{
  "num_key_value_heads": 6,
  "norm_place": "pre",
  "rope_theta": 10000.0,
  "bias": "none",
  "tie_word_embeddings": false,
  "init_std_qkv": 0.0255,
  "init_std_up": 0.0255,
  "learning_rate": 0.0109,
  "lr_mult_down": 2.0,
  "doc_mask": true,
  "z_loss": 0.0001,
  "train_tokens": 184800000
}
MLP neurons of a small language model. Each row is named by its layer, matrix (up: input weights) and neuron, and shows model dimensions 0-191. Each number is 128 + 32 x the weight over its row's rms, rounded and kept within 0 to 255. Numbers have three digits each.
Before each neuron's rows, "fires on" lists the tokens most often at its 100 highest values on Wikipedia text that the model never trained on.

fires on: "n", "hi", "mi", " Mi", "s", "par"
L7.up305:125156067135130130119167093103151119125122078130168138119133195094171142141162174130100152141174123123136109103122113092135139169152134127106106133160172087121100155132125122143137094117118146114181113130151168129134140118105107100182122143127130025118063155084142099141162145141178112148180143058115070127161104094097157120064122157162142091140095140136162130115134125052141117161129129188182157155161171181130133128105168107123168148146097150104136069080185092120150119123118078082128090142119086099172141172040155113185132201069134098085118189105114065139101127093139141044

fires on: " No", " no", " other"
L3.up313:158103150089126142129170102128111080148094146133134193114177165067093150122146147148171077093096131145151133072161138212106122145135116061146150152076172076140124109177142133123118137088061045116092144185152057158094106073084173065146170150117112185126134085069134114092128139090164109141119128109158139118122101140146088135218094133131139139110141128137209106175114160157112119137182077105095148110132147158130181095118125182156137092107162077143152202112106123095128132121113163136136092117131121143096096165121118135117103167137106117111111191112099142178132113172103077121

fires on: "le", "mission", "lu", "me", "lic"
L3.up318:116094099112084144144117154139118123106117082095117068124108091185171193127157109141124104134100124117148148132158114106147117096119171114116176045155162162121153097082138135161168142138087131178142034126172108172142144121142161152131122114075167120157170190153162167133191111147133167136092104078118127118108107142087144147152127133125086058107133128035166086166143119126176122112130155115131098195099073168132067094102146164171108128149106088115148089174054146050164164120163125122126100141140150138168125134170114187131111099132152110083200130173074100148175122126120118103

fires on: ",", " Na", " where", ":", " m"
L4.up354:163130101207101179124128159146150129112144160180098126091174146198085147086153108140111105095063092130151157069107152119080094134186106103089120121160147186131170105134118093111181138096137169135095092146134139175130121146141114114060146148080200107118152138061127160098130132180100121137149144136174179155111179174119096140099106158156096093121088184153099119109155156084137104163126146087143174172097174091061164106112089148075131087093098119109196130093106056101125144121137099089159103131136091105099090153137128153068115093112158115123065085141117079114168118118147126087

fires on: "y", "o", "les", "ta", " Le"
L7.up157:114083179144090099142107172147169119119114096146111121168113153079145088123164088238125117143159079109117076073150091190106109146095126072155097153141170132145128055165087136087148178107125142158178117045164104150127140136057139108109166206081159166116181138130109089091142154106158131120154077087114193144107157086153141095132149109135100155154099135166129122160106116126115101190104135142145127111095123125127145133143101079095127125100184160114111094133083105109130115120139197195121118126147103085201127154155126131152105144131135098122119137106097140165046083116195104138

fires on: "li", ",", " and", "di", " +", " to"
L7.up72:181113179188092081150093129145091156135101124123081129157173088153100126117159136111149168148125176087092126083109117147056127107095122161181135151093152113177136082130092138142110178168101112119068143118202167170153130126108150084152181123180138113092128182120202099093120151118136176110126116091190059151136134150108156056152139159117194083135124134141129121144155091130119158131081168081179125106127158071154121157069096074139129082118123186157044116117149114089105145104078114105147118086140064132147114066171118070138085102115115158125134144145133115151136111146114104097

fires on: "ir", "or", "al", "on", "er", "ur"
L3.up309:136136159129098159107090156206181161139130156107110154135098130078181142131097083139117086126141121157148081150052091137101147131092150131107075126094143105133153110149125132131146127118144101092152098181099131092139167149147161104090107048124213098070111154122075120076125128124077192194153130132153163150129101117106134120103168098122149072132127081109064193088117167143178156159142126135124129128105134119122158106113081105161142143121142155130154105110133153158179098106183113097079217169122113120145123121106156146120118155145089105106133070160149214044161192155177111147

fires on: " la", "la", "y", " La", "o", "for"
L3.up227:127124135150082081151133142142104137127121134201112091168122153118136142132096140139088168070081134144177133153143128126087164135142078104167138123051116103095150118129168159127108066071116126111137102071119106136168120089148154089085130123139168044157158188152131104078118114053123167114130100066141157124194098136142178094072125122126148150181141169146103136135099169148129151126150155127160124023122137076150150150131120125094126131152180105125136085161082103106186144082135188177109087177121070132140157183192121127079138151083178107137101082112124148096170111121172148113

fires on: "en", "for", "an", "ri", " ("
L4.up367:151105084101145122192145150120214129137136036103089131084063183162088156130066105103128116119068110128180151145223155090133100144138156071122127209122116097134107101083113089113166094118157102147101125140130144128130132076114086139097125158071108072173113152155073136113133143145141089076086142164095166170135133115151144134082136119166109125140142112112133072104115114157123180111215166106159193114138189148135132100103193139156105194120187125151102170145115085104112137113092136109146102118171129120147109129089172148178153170159170143143108098124143134133144124099122168127

fires on: "ck", "k", "ak", "view", "y", "ad"
L7.up378:148114157117079126092167080168181101179120136139099084105152145162139106153109148141171147127127117167131120116126145130156176072122077135113078049107155117154126147150136125133197176112184123066097114193119146131123139151114107169153141138135127106189125071074206120122119097098103141132088116048153154164052143112170095171108154086116103120131076153178165104136107117145082088108100129148173129076129134063057113158096103129105120135085195159125105131106181104119105092102152184137137159136133143139159180102184099110191164123131124124188149069122149140136099151104148083101

fires on: "al", "n", "on", "|---|---|", "ian", "ul"
L7.up502:119109138136138110078072093098094148106092097116123104118144173107175105114110148091128093103138148150119102122109112123106144161130153095099153091158108080094121113146163158199106140144094133113111153160134077154158113175133122160117216103097222120047139172149090177057148177122079173151110139149180186126150182148094120127168122150101174145131120141156098112133117150168220213113149157184111102186162146083077149121122155156135105117096105096114101079127158120173080158100113123108113172033131133133113165126128111087086058146114115113119138170136134129122113140136141152093

fires on: " |", "um", "est", "age", "te", "ous"
L3.up129:167149138069131140114105148110082131155098160141144099126162109094106073033160137132105117100143106158142123102108072181115126169128098137172111106106132085112158123136112130109071133108132191093088116093098146166115115138195124118112162157155123188155132147166103160119132091168146105135161139184115107166106093107189083173107144155100146159150111157191119115167147089083103109118147128141147099131109165139085104089084162167188085177105100146026145122162122137135151174075129119132136157121163132135066116157112083091130215166105153181133119170188092157127090113131143109040

fires on: "′", " ", " 19", ":", " H", "k"
L7.up377:108119141162077137082161121117132144114138118192117143102145094154130107122082136112204077178131145066138112124174094134116142102136155145090115150135082089129134105071131120179111058074119144154099138070083102117134151155188162080094103121113048094130145161154144136123098114109106153110145130105137180051144130216149124127176139192099141126195170159112122092163136130146123089211163124064129153092128144126103141160133127150156154117131091104102111111110165122121128110075099156072147085112161137107113085126139167184179142166120104107081155121178136095189211089098144121101

fires on: " ex", " pre", " su", " Ex", " Su"
L7.up654:115144071119172084117168106128108092105136113176101129103143094157166172055129175105172056182181142078098108147127128115143168138116112121070120127212176131129149135106131131156171140126107139201124073167110119095188106106173167104104073197135139107125205118148143149155092124130111080117156161119115133137159165169148077100139111100115091077114111101140142120145194156169124121158060155191163125101114141078163135105130148135119138142178114127123121029119140170138118101134132098168094098118093132095075134153113169154111103158154147129104087098096098154193134126081073114148

fires on: ",", "um", " most", " more", " |", " out"
L4.up558:144163132092118060119120086112118087164077116107182149141200163094148134131121102157107130098092089227201202128090171096064096167110149108137155115096114121135106131113090094145108190146141099049147084098152174124100131148132116108083126117114139093105130148113149135131108113137142107105159132161124092106117111131129160104152137199111143110153108160158189108116174104121131110152072112104107154134115127116079113139145112125137121067166174171120170174122065119182138101149182161158174142134162079151138054149186094079164183209122136151117078123124133117123142101143088096085

fires on: "s", "ous", "duc", "cur", "and"
L7.up195:121064156114154189145126146155077129061081179061130088079139139147117125151127120132187183103118122070186115117119093109138140172134139129085153114115105135114139156198094149111181148057110099155066136165153115101123132122159152098134133132130166145152121101168142128121126160170079087083109158077146083175160140122120154205068120150142133095146111123156108125118088129147128151146121146110111150188181155155095132109166116112143134185113100068067122118030133130207115079118145150159059092129123173191151120096142144115145128099129103154120095109150164140098136160150186080166

fires on: "n", "s", "e", "ran"
L4.up337:129158112108095084079170156095134141110102074143132060136138070202137097110119134178165101149142135077073138095162211086168152180132182148143113071131106112120101129125157078182096155140133147150108082154113116192091158125140109174112136110070055144126111103118125132098138130133076152185124116133115106130193144195129082115141164156105140114098136136099184115144107186135139092174146140167063135121113113104120130055162181130101113158199066158112128141117109155172106123111106157156150148153076111144166120148088051136144156094115132116145152168110098147164122082141121065145

fires on: "ni", ":", "ist", "ous", "N", "s"
L4.up487:118173146123084176143169129096142059122132165154157103065098080110165110175132071124070080137170106114129160167147137173136160173166113125169163120088111108111115094084112137112115068168095137127056119081135123171139111089125138075160145174171184099070176134162155108129134022139195154170069090167105168112180150154122145108074148138106134128150119131145122120091146142148105128153123201121118175160164116119147117087178160089154073111087094124083124152134161100125150117154156091107133144131130133106151127120110099125130169156129049107160168078114175148059135161130137134128

fires on: "f", "d", "unt"
L4.up750:091096136157197112061160182168171149142106108090122147106141149152099098133103154134117157115095158185156119081149155121096174151128130139130119124180096092079105131104148147159077156130123192130153187119160170222085120135161112104101137142050063170149106118133166140112093122161136158150101105157116178105120157117146127085164100133137094118113096122104180089140118110142093154152104116111172097139140217119077075131088170064128168143126127103144118126137101138177150116086074085142091090137162165136127099080131180146141136118027074106141107146137085172178133086149109100146

fires on: ",", " and", " to", "ja", " of", "ed"
L4.up308:101112159181058139123098191152119130118128170151113114089149047140166097155176129189160105134100170111121160153064096148118084182085117166124149131153140162145106135157132126154095137185177177108150160145088120139110141133102154100136118133196150152107089112098086124062131151135113115137190089100183107115116125106101173110132173118132041142161096052187111098096173178103125100078152106120111105111101188139109101106146123177106150156140097135091151113125144123161130177121134140134079146113124154091141126122074133131143104027096133161044157092128160135137161136088167170148

fires on: "ist", " |", "r", "ian", "other", ":"
L7.up498:118127154192146151101175113137106128153101085123119114109124128116116173104030112116127071108167116153180166160154156153127180157117111117126117124130161081126136074073143167123068144118101118117079135104109136095170138103120114118081158186141100163114138127195128059165085120162151097156093093114121143086093134161177160158079128147088137188120099038136165162133058133116126133139120133054049213162105091087115125105118091070115163126177133091147136114079136185137147135139149104154117132205166125095134104123132148136119109150152160126127072107125155184143085116174118156153

fires on: ","
L7.up154:108082145189088089112144156112188114168098156113120120159198105134122144134114056172117153069123146108179128056147130094124093158101162129126096130168079169126099088182133121127130144137090140136068153152213105088119122136123137106117127069189149082149175130141136102131109110124135157120155137117198114142102121185114163102131111180075142111141136132140106119079196167119130182113118153146138107152091143057173133198119138114129097105098082156107120162179162119134147117100150146133084124161187135111104052124114174148099164068111080169118069120061123140148147185107133163161

fires on: "al", "ul", " Australia", " Russia", "ia", "land"
L3.up333:107160204087061136065055087170173131098074085163120155125117214087113156154114122081162130097100135161117125150095107109127048139154122116133109146093122110085138095104153149159146125177167110087080139147186083109079091089109137158096124115113125146112072141189087173118107176157077134084095124133092136217165098134131147113149098158104180130087094161175171121162136133156156088139151112127077127148129174141141189161205162120095125118125135130128148089107077142113124164173171138135157147148143121097093143181099149136167150129138139108157131164150095138157142134127056120114

fires on: "ten", "ic", "ver", "ist", "or"
L4.up432:132127154095082115133136093095134104088054174135104130137118140098134141143102175205048133084149132169149128122172151100106082141115162131180146133090167126082141093142168090122131101143096113093060136118157116141063104097197152169114152150107132150099138110106137147131113140080115070177135100180191132062118122143160100154098169138068170176121142125152138120185098145096176184153155165155101147090151136104159163140132182129168137160133078152220121121117089106138092129134105125106094127112117116105151089098117181106092108184127155122098115174124133049063167138125139179084

fires on: "s", "or", "st", "ver", "end"
L7.up204:087187125138140137087149123076081146111114092134153116096133112121122069154100154098163149145158152117178139096156097153156131152117134132137150129105107164153082124113098126124162132140139166146132154121145126139086139130176079116091143085098191084121100154151103104146095092140126117104123053126169111120139111130134185087150122122057154123211119176102178065197096101074172126081224127126108183053119071118140152125131114166089107114102129087140150164046180145121166118099121157152102176197192111103149128103117124118142142130094073114125139062159119142166161095116096156191

fires on: ",", ".", " 19", "th", " the", " in"
L7.up698:128146127172127138177109171126100061174109077088092123150142123157137133130149125128167166108053129079165139089108175207197148124125137049114126076138106107132096184117105095139117161129171086162126126059102143117124140140147131129152133130139080097147155178156131173094102078184153084156129186119135142162165207152123078112130156189138151109157126084110118094089064159159110108130127117108126134133112210102159103132120178139168163099140110073104085057091171130151151141144115127134153090059133122120061155116086173095154142116135076110100121107092167130144155152094115130167

fires on: "st", "wi", "s", "h", "sh", "g"
L4.up165:122208141107100109077091153114143123132119144157166126138083137092152119145129133140142138119138164102134115131155131107138140167116091171151118067112149081099177134148163136101118160122077129160145163146156116107090157096168171098164138125127141149097186090152154211090182173151065162091084123122102106125079132125112180117099166108097082108109081155117142180122053110066172091084103151124067162097103131090118095143177157147116120168106085097133154083069149168117100096174154152195110090154189100135081175135117102072070143087122127159099190111132139103166193094141158138105

fires on: " |", "re", "po", " me", "ci", "ch"
L7.up647:131163158138102121128108166155112170101087125079119106136051167119148160104138183121102229054163144127122134172154132092081137137054088152151163152118150124152129104137116150156107146117188148105088044165149095114147080101078141082158146104086130116126142130181103165122129104121122117110143087149153105186142128151121129159062106189121085108092197148143142111125188126141197150128115102118172120138145101159155170105109180132125087171096101162126157117073152142152097090114134076147152083155129132084083147071074129147132135156177129074131140107089106105136209102138154082138

fires on: " had", " 19", " was", " at", "aged", ":"
L4.up41:170121129158089130126096178079024171119124134156181174134167152118073112094109129162113128170081073105144132172126153156126102179074168140090113135134131143140108184136127159149126075119102138142077027124093100139123147175150181123122087134071136095159119117160143128146106099165038098108093165165109110107118137126135102107148117090099124115204095114142171151140134080085128141143137175108174155158132205105148145114129101155200111159066072092153201138123167098162102098106115152090117083159129144117094135128155104091101163184098134141153146127122102106141132169145170138116

fires on: " mo", " Mo", "re", "mo", " No", "cu"
L7.up367:103065154087155122072146103081112083078106145145131101139100089116128123127109135147189098151097183163118186118082144186128078106096132081134096187138165111117101140140117154089121139151117116134099122158152100102136148152156082101135109127156112184168164121104097110094231094181127121137131181105151138134104174165139117119137143143135085099209090079165147053112108167117103167141117126117074112097084147097107141133112113112123111163179129158089145150126162080097119135145177122168110093147127171114129187175192172104095163168113157107154119140133108122122023099179135058141

fires on: "ic", "ri", "ul", "-", ":", "il"
L4.up236:089153075085165099083169083151169145122124133122072153167122123120139156122176166060205137155131154075142145081145116159124188132148098128139099149065113077110093100084144163156120184095145086132114131173090112082091145110124103124126117169087165117202111105173159129143126174159144173136118189188128089069167148163127123111123136102117153114132127108153127088123113160104109119155152141122125133096106169124236145110133082184090115117111101085118148159162122148094085067119159110133058156097153143188175134159087147123122122102092088202081136112098135130086166118176142104137

fires on: "ur", " mo", "g", "N", "er", "ol"
L4.up372:127141083114068163098113122156151179136172149069125152175150157077143165092172107158153152142156102131171121158109147151122109132128171112165178122076203083169142121117177162140126155146170095091098177103137190103128100122122098070118078071146157104082184157132120116110115120049131137102130159096156169158109128142049055149109062177144162120152109140119140153115106135157118110121147136140091160127065181109136168091130134120068072124125097075117106104134103130135122154150088161114145197162100095152154196089205165118138113136137179108146155184133106100115114159124140093098

fires on: "est", "ad", "ak", "ve", " this"
L4.up167:099111141131138156089165176154114145166130148205084122122143115158152132110143104176167175118180135081103099090111175092101125088142094136105135064080094091155192068109098178065176114172133092090167102153101189159154161096134158080108148125169051114108116131109128113124114081120125133223133134104123106141142085117165156144144126056166102097133123121142076128161059149113097159219083114141083113126136147119096086080099184095114152144131137152082077138133104170121160061142128164129116122131120114145126138121141093147141157144155175172141174106151097121108120126179099129181

fires on: "er", "ur", "le", "f", "'", "ver"
L4.up538:162105114104153121057178099166185135139180147148109148057140204108128195181121125156113218129136117138124163138099106174113074137093087106179137147075110119126185102116114095141078144134096088155130120110129169157117134154118097110130095107133072134129156112113113143150186116124116134113120068113114152190109077146038128198158146149131094156072119138148141110114091137147167111099090099122146104155095178092195077143146121109135149125131154101143138092108164148102181104159119177107118088148134156187067150119138178051145123151162137152078185096160104156082093123136119137120

fires on: "in", "r", "t", "o", "en", " of"
L3.up429:138123158074149098150040108104163114169121102103134135105194132145149129151092115120137124137139115169107056113098143169210101135130083089149095193131141161181165153106093070135137176120087191120137152131095109147128110108097093164146067156126078139081146190142126115181154142124108129115169088087133109141116061164145160111103088148106094146191123090155097131145144158165114163086107147131072080119132133142128104109148136142133206132195162099157123087082154068106161128115137115111084161101185101112188128154132171138153086118119122141097183185108070060159128161118136142120

fires on: "ri", "s", "le", "st"
L7.up58:150132151101144119092121097106120135075051128120125101111167115117157138236112121092200132119134144152204091107134071181133117200143170099166107061151131119153135112142153093071121137058105154150120096131115143111149108091136102132127143135155101136131170139166098153109152202063152150138110141080113148118147140134087110128092096082034141161138092116148185152122119105127091123085145163199127159107074105159177145119138142108144147110134171098175155117103167110094141153130152105122126098160136134169099147113091126200126131126104148205153164114126137125142134147128193024134

fires on: "o", "F", "i", "te", "s", "com"
L7.up322:127163135095111109147129096187142156138183087141166126136144122109114133158083143106062101082110110084133147152155209115161102127118111128125124120136120199093148079153110097179108149116097150142132105138069070138109128187166116130153123155109110163127125108070132117140135076121058124124124142111100085052110109138125147095120073171132127114131187146114194128106116097139066111137115065177132155160166096091159086127130150143101120195175196140109097154039133108133107140170174139100103104092096134150146153142125165166080128185086101127117214146163183143087143104129075191120

fires on: "en", "o", "dy", "ne", "ck", "y"
L3.up670:120082129181090156119073118158154093117157132061108139053147072163104180106143080160149145169139094106101084081140149133132073125126100107195136134133148157173137125144159107071151175107128180129120074159138124145123148124122140108080098170104152125102091133125121129111208164140151138137188143111122130156117106156110072132142163178081074143135160085120109124169079144160108143160132158139101143078101081207054108160121080137066093137163070191123142130164132113156102106118122098124170217080161102104144079116142081158118103078129141150168127125123154089098131135115167182123

fires on: " g"
L7.up747:098173171181080118156130125058132200136125064119116100096225113146146128158116089108140151072167130125078133094140114141108097132121141184153136111119140129096155082212120117098132124141107128103100163106095143124130116097148132074155162158155091127093085149145163127197131114051114188173104138204134098114079130128162190113134119131092102075139175081120099106157142136105150121160144125130149153093116127104145139119129141084123149086159163106109147138124151138128113192070105141183164100131140081136102169162116100129124146120190114108064137119077012107143169175151140151126

fires on: ":", " (", "un", "•", "ic", "s"
L3.up688:116127093077073078076159163141154157092116177143118114115177106114124114110163132114144119128134127090196176098158121156124165147096198127117114124169122096143132110103110086164104134186143131125146129110178140151080139124158104130096129183110096141120143054129091157129159169109155079189140126095144111132153112189106123182196106100132107142118163174146100144146091176150115127108149108198120095110158207115123117073176166106151057174109148132107133112177155081102158118090155167114140190150117115143136173122045121112113108099061060184043113144102121120102155154116130129174

fires on: "s", "i", "ent", "n", ")"
L7.up390:116189201100110124153167145049131139073165103150139121092156100210167126167119136141127140131131147093121124083110135170118116163141118180118132051071099149121082163209098172160123097123068174159144103150118125136132119156120144164187073161123133133152163131125126097073124108139170068158091063091111082129163117125136189141124065109158144147154104170140132157132177132110126132147086102136183182137101146147155119120105158156101122176132079166116159169095168080108116101127148069087098112116103103113140175108134148167169176112062135164129128145066078132128153141059140115128

fires on: "th", "ur", "c", "ut", "g", "et"
L7.up690:092122128122178059111103174159107101189158123113199141151141190156167182154148140122116128160121171062141151111060159139072079086123116114203131113094154146146078130105119117127124073148107128092156117119175186113089138156162117102117132149060151139072161133151110109188141085148141082145149124105190171095036158128152099167111088103170087178145134143108133096127134153094129125097154147151122107152082181129078068179131138152094148116123090123147132128123143135167122108116127070128081195149094142159168127081135154189106105154140136138155191132075092160092108116156115129151

fires on: "en", ",", "N", "ig", "b", "ce"
L3.up94:116141118113125179076145174160164113178145093064139165153162231140104148166118111041134118137142172131096113118156115110124118104117125113134109084151107149117139161113195123144155087098082123154141103104155178116104162144109099095091151150107146146129097092141142125112102185146109138099149120175111084062062092180136098112123113170142145121161141116160109060102177099193133156127119163097065166173065104116133163155142178073069108095141120171070153140109131119140107139101120191107200112116148133097075147110103145136136127202063120190162113179122145102116091147133120114137

fires on: "ch", "=", "va", "ter", "ve", "ci"
L4.up103:111115103090091138126087188159103177170081123141122163138131179158112159122136146157101145089110136130041158131092146080128150158142164124164072095159050105152163122099118172160146066135169185156127131131134158100225075100088139162105096122153148103071081154093170107155149140138119068106129065069122095139120113134163147157119197164163091109120158183100137091148126072102154169132096131104143123149144154135092106108087152090087131133154125124111169069139095127114111099162152088111135180156148115160117103119124178121105161140155112023177167101108115151142092115150122169147

fires on: "s", "in", "en", "the", " such", "es"
L7.up450:134123109112105151076117118103139099097130112109132078058088152123150138119169173157189136088145136083098131088137129137188128118187135111135173070123181147082163151149121076119119152153065112138172087085119108125092096157141166164065137166120176172112091191205120132125095156081120132139194133124127167122144087162114151174109094109173094113152081169143143125158138096154071142114153176124051128145134122154158093109108155098159129177135152096159034102142119138081158164111075120138141143151136070084120090134091146137137181115175159073138117148091187091149161152168112154111

fires on: " se", "se", "a", "ry", "t"
L7.up503:054158168134062084174151102114038076120208160123067169124111122145142139145177155132116152145155148108152140144178123141135141183120102101098100146182145112097154089091127103115157116133123173102110092110122124166159069119101119098088107147137158148129149170101081133139119090158140143107103103202087119150103170146100109139126091120139114103099133139129108127147102208132137132166183145101147125117150131109088029113060169135136119159087159062141118080152129116154095138096156107130194124162141110170117108114065106184160142060101108059161113118111208131129123126127162158153

fires on: " Ju", "ju", "ve", " time", "e", "om"
L3.up719:117127163130180097151106173083190132139131169186126150161122122116128161094131125110083165116167178129100145177125130086103173162073143078081097082129147112142186143070155171163149119161144139101105103118154170074213108153120152149122096021127099141037095086153068125101107151138109081099127152112077128093103109175100103131125121065102081163093108148174130115172119077164149127169043129150177156094135142112112100134115174150131148144090115122139130109175144151119156157092093115163149138135119137134087106143141086125149138109148099136125125133131180204167175140191128121119

fires on: "i", "s", "y", "e", "ri"
L7.up411:100165140153176117134113098171124137185118079158126108184124110212100118091196132106180127150098182047073096148140111088139116139134077149126119143109132162076110115117128111149163114142175132049116143106069137128066161119140097138081109163092127163180162152138123082113139057175094133102128141123113102180123145148086122102119070134109109102081149131136115147095064153143123128140149134117173161099107140129073084137099158141153164148184097143117165128085136106114117097082067121088080126188091149145164207129134096141127064160139198126122107198110126178135153135154158112136

fires on: " mo", "gra", "duc", "ol", "vol"
L3.up127:156091170068097134068150134149139128065109151116158107100099093175176162097127113169162072084149082119103154160105123168118103147198119104136107127106152085153117168105145133085152169091118124115076173148147141112146074159113148109172157101114158154108193143116114125104126169099126187155133157118183166144089153166133136147119142080100090112147112110089091142166121231160092160130171149070105117154149165119114195170130116131139098088112125116066137139140158195075130116106082110111097130089103111167130185105079174120106095137066129097134126138142116135167108139215169067148

fires on: " in", " lo", "ti", "o", "s", "a"
L7.up398:083130097124106080159129124144154189170167143171105124135107087159083088100130163139103093095157101096197167127109096157141132147152108061159175126148133137041108118097102114128110128141123130091099145085121127149118166145159125125142113170118147150146040105058109120075148150111110135151160132145124145140204050169133149169099120119102148123137156099126153107157128160092094129122094163160142107134179079120126112097078166158109119105157121105073095114119139116127172124100144172092199097122099106139165197110189136096132025084048094118194136158098136131157097144146157152178

fires on: ",", "),", " and"
L7.up462:038148133110066154067126142075165098127119101124120082123118121091177094171069080195122144110125113098164149115115143080110128150126134168128132144124125144112089095181105149128154145123129163130157092120155057143113086158059194074146105095167062112164109162139127090087174146114135096116112150100082098100135158162096200116133149138121175083111162127111172121184178153086183201124094090154120108086106143101168101132170117120138161111127129098135144108124187148090137132193137116042089126109131173145120147115101155122162141188171141173169151172129082124130160129114156133102

fires on: ":", ".", " the", " |"
L7.up604:165109117067186159106169141114156104178168114079109046155141135108142145180127139059153102077136187133141139082138129207171154128112125112098115135078086100127112134068081104150140107141158160123135100151134167156143110167174122162101146118168155145117166151129167131151071157110087095145115129116165133110088111120118145106148072164144153135155119074128091116182109119095151160131116179134129145133129140181063098051134123179144149157196027163127144089118124129141163155141088119156119093116135070131107158104072138145122135068046119134130154127072159144139125127177162169179

fires on: "d", "t", "a", "ist", "f"
L4.up134:083160154091144149058125177107153064173150128121151125096179149122104060173129146162126104104070103113158109112143103148113081163121112132123122175116080092119161096136169097106116181063048123109137158090147093176094117105117111144145139110060161137143134075106148149125144143160151189152118128152088124054121152185149108106211181133095117142142159084136150149127182194028133141157160122138143100138125101114095135157119178114121119150072171146102140107120097185170066078175132098090080099136112094102106146132108194137109146125109084135181127136122129125166145119122105117156

fires on: "s", "as", "us", "ron", "duc", "in"
L7.up223:071118131149106124062125138127139105149145150123134075080163108099121091126153148114223131122104130151177156061144175093166162163158096155130126107097146127094110133146121114099099133085153128119084145153147121157163123144161130117193170132081146102154095171119174169187099129118150162137048126097101080142133149162096151132145143099077129102067153164128112138106102153111169069101102146120105209150188083151115130100110098062157179126149156183111116124055169133095124167122184152099104027114115131152120126122121140148122129113112097205155170134091090122099173063170128129117

fires on: "'", "n", "r", "t", "se"
L4.up212:141131153116092078176128062133183081130159098113122096137127094172123138156143150118121114092119104085202102141184056119170081177145129135106171137147126108113187073126088110148152110134083138170098103156174133084165147087129148195128114135149069142115183108160129148133130150177116087148096062126109088107143132099079104133087134170178132143146143121111121106149143183070206127132136200135110119074108132062093110178139094123178145143098146208145087095131139131128165127095158141104176086133140116102114184101088096107120149097166144168164132113153126152159064144077176129099

fires on: "d", "ified", "la", "ci", "==", "ve"
L3.up463:152140118070115140107140072152132155141133150151122092180156040140119104124145153133136101148127107094125130115154121089098180052116158142128149079160133119155173144096098117152200129112078130130143144078111144099155109071100086116140109187177119177139132183104099134148083126133165055180118150192111130145103122179144113175063112182123158068137114148144133124122152130159137132147092108093175141138151096092098097116096192136083096105052191158111117139093143191130129178114150167142194056190125118117067152133123107183119156109129122090142141123081129148197123151114086144118

fires on: " of", "f", "ter", "ri", " German", " ("
L4.up204:117107174116159162087102111111161073150135126142087164146118157099104070196073136114166175121086124175108129126123180152109109181119142086165147147111150121140112102105063061200120071182133133201133091169188157134120082117160090129173066093169107153148172144172102143124124135161116108096092129161174148121152129101136075161108139051185108112107059130159126161152088162157100152065074151132121170097156148169141063132168130125154110129143169149142091091116140084125127121119202119112156126099138148135156077139100158129127112105116113120076164102094122074179132147120083111136

fires on: "c", "ic", "s", "n", ".", "born"
L7.up535:062150150075143095163163142126098183081134055113155102131190096069147162140104141174120124123096122098120108141112156154100111117174135106118096119137129169157076134142076166121129041123102130149181114130174105107130131126123107111098141136136087140159140120118157130113096066116115156083091197156149103116141065099159129143121136147119150102151117101148151135206140140093158181121089200139081133149073145169085084099083162134149131093163128190219166191092149110124126093121099135124158088131138074113076145119146167078162113094203128093132135158100114103094168147062111129150

fires on: " a", "fe", ",", "ec", "tern"
L4.up569:106178140167103077149144111170108143114135069139180127107129143115120150141143104138093155172100106121170127069168128108173108100102086168190152134175110129144096111108090181187167127120115134128111108147200054167137052118133115055133106165089100082182146177162173189136175087146129130150108179128131077144120111157082152124140143187120169089138137148072116120150112124058154128162123114118116110164137072048137089130110135080173100095135098196065126153114130189086151132078119147130157116138127134058111170179114120158139143162112106153130078133106130142141098098112135148086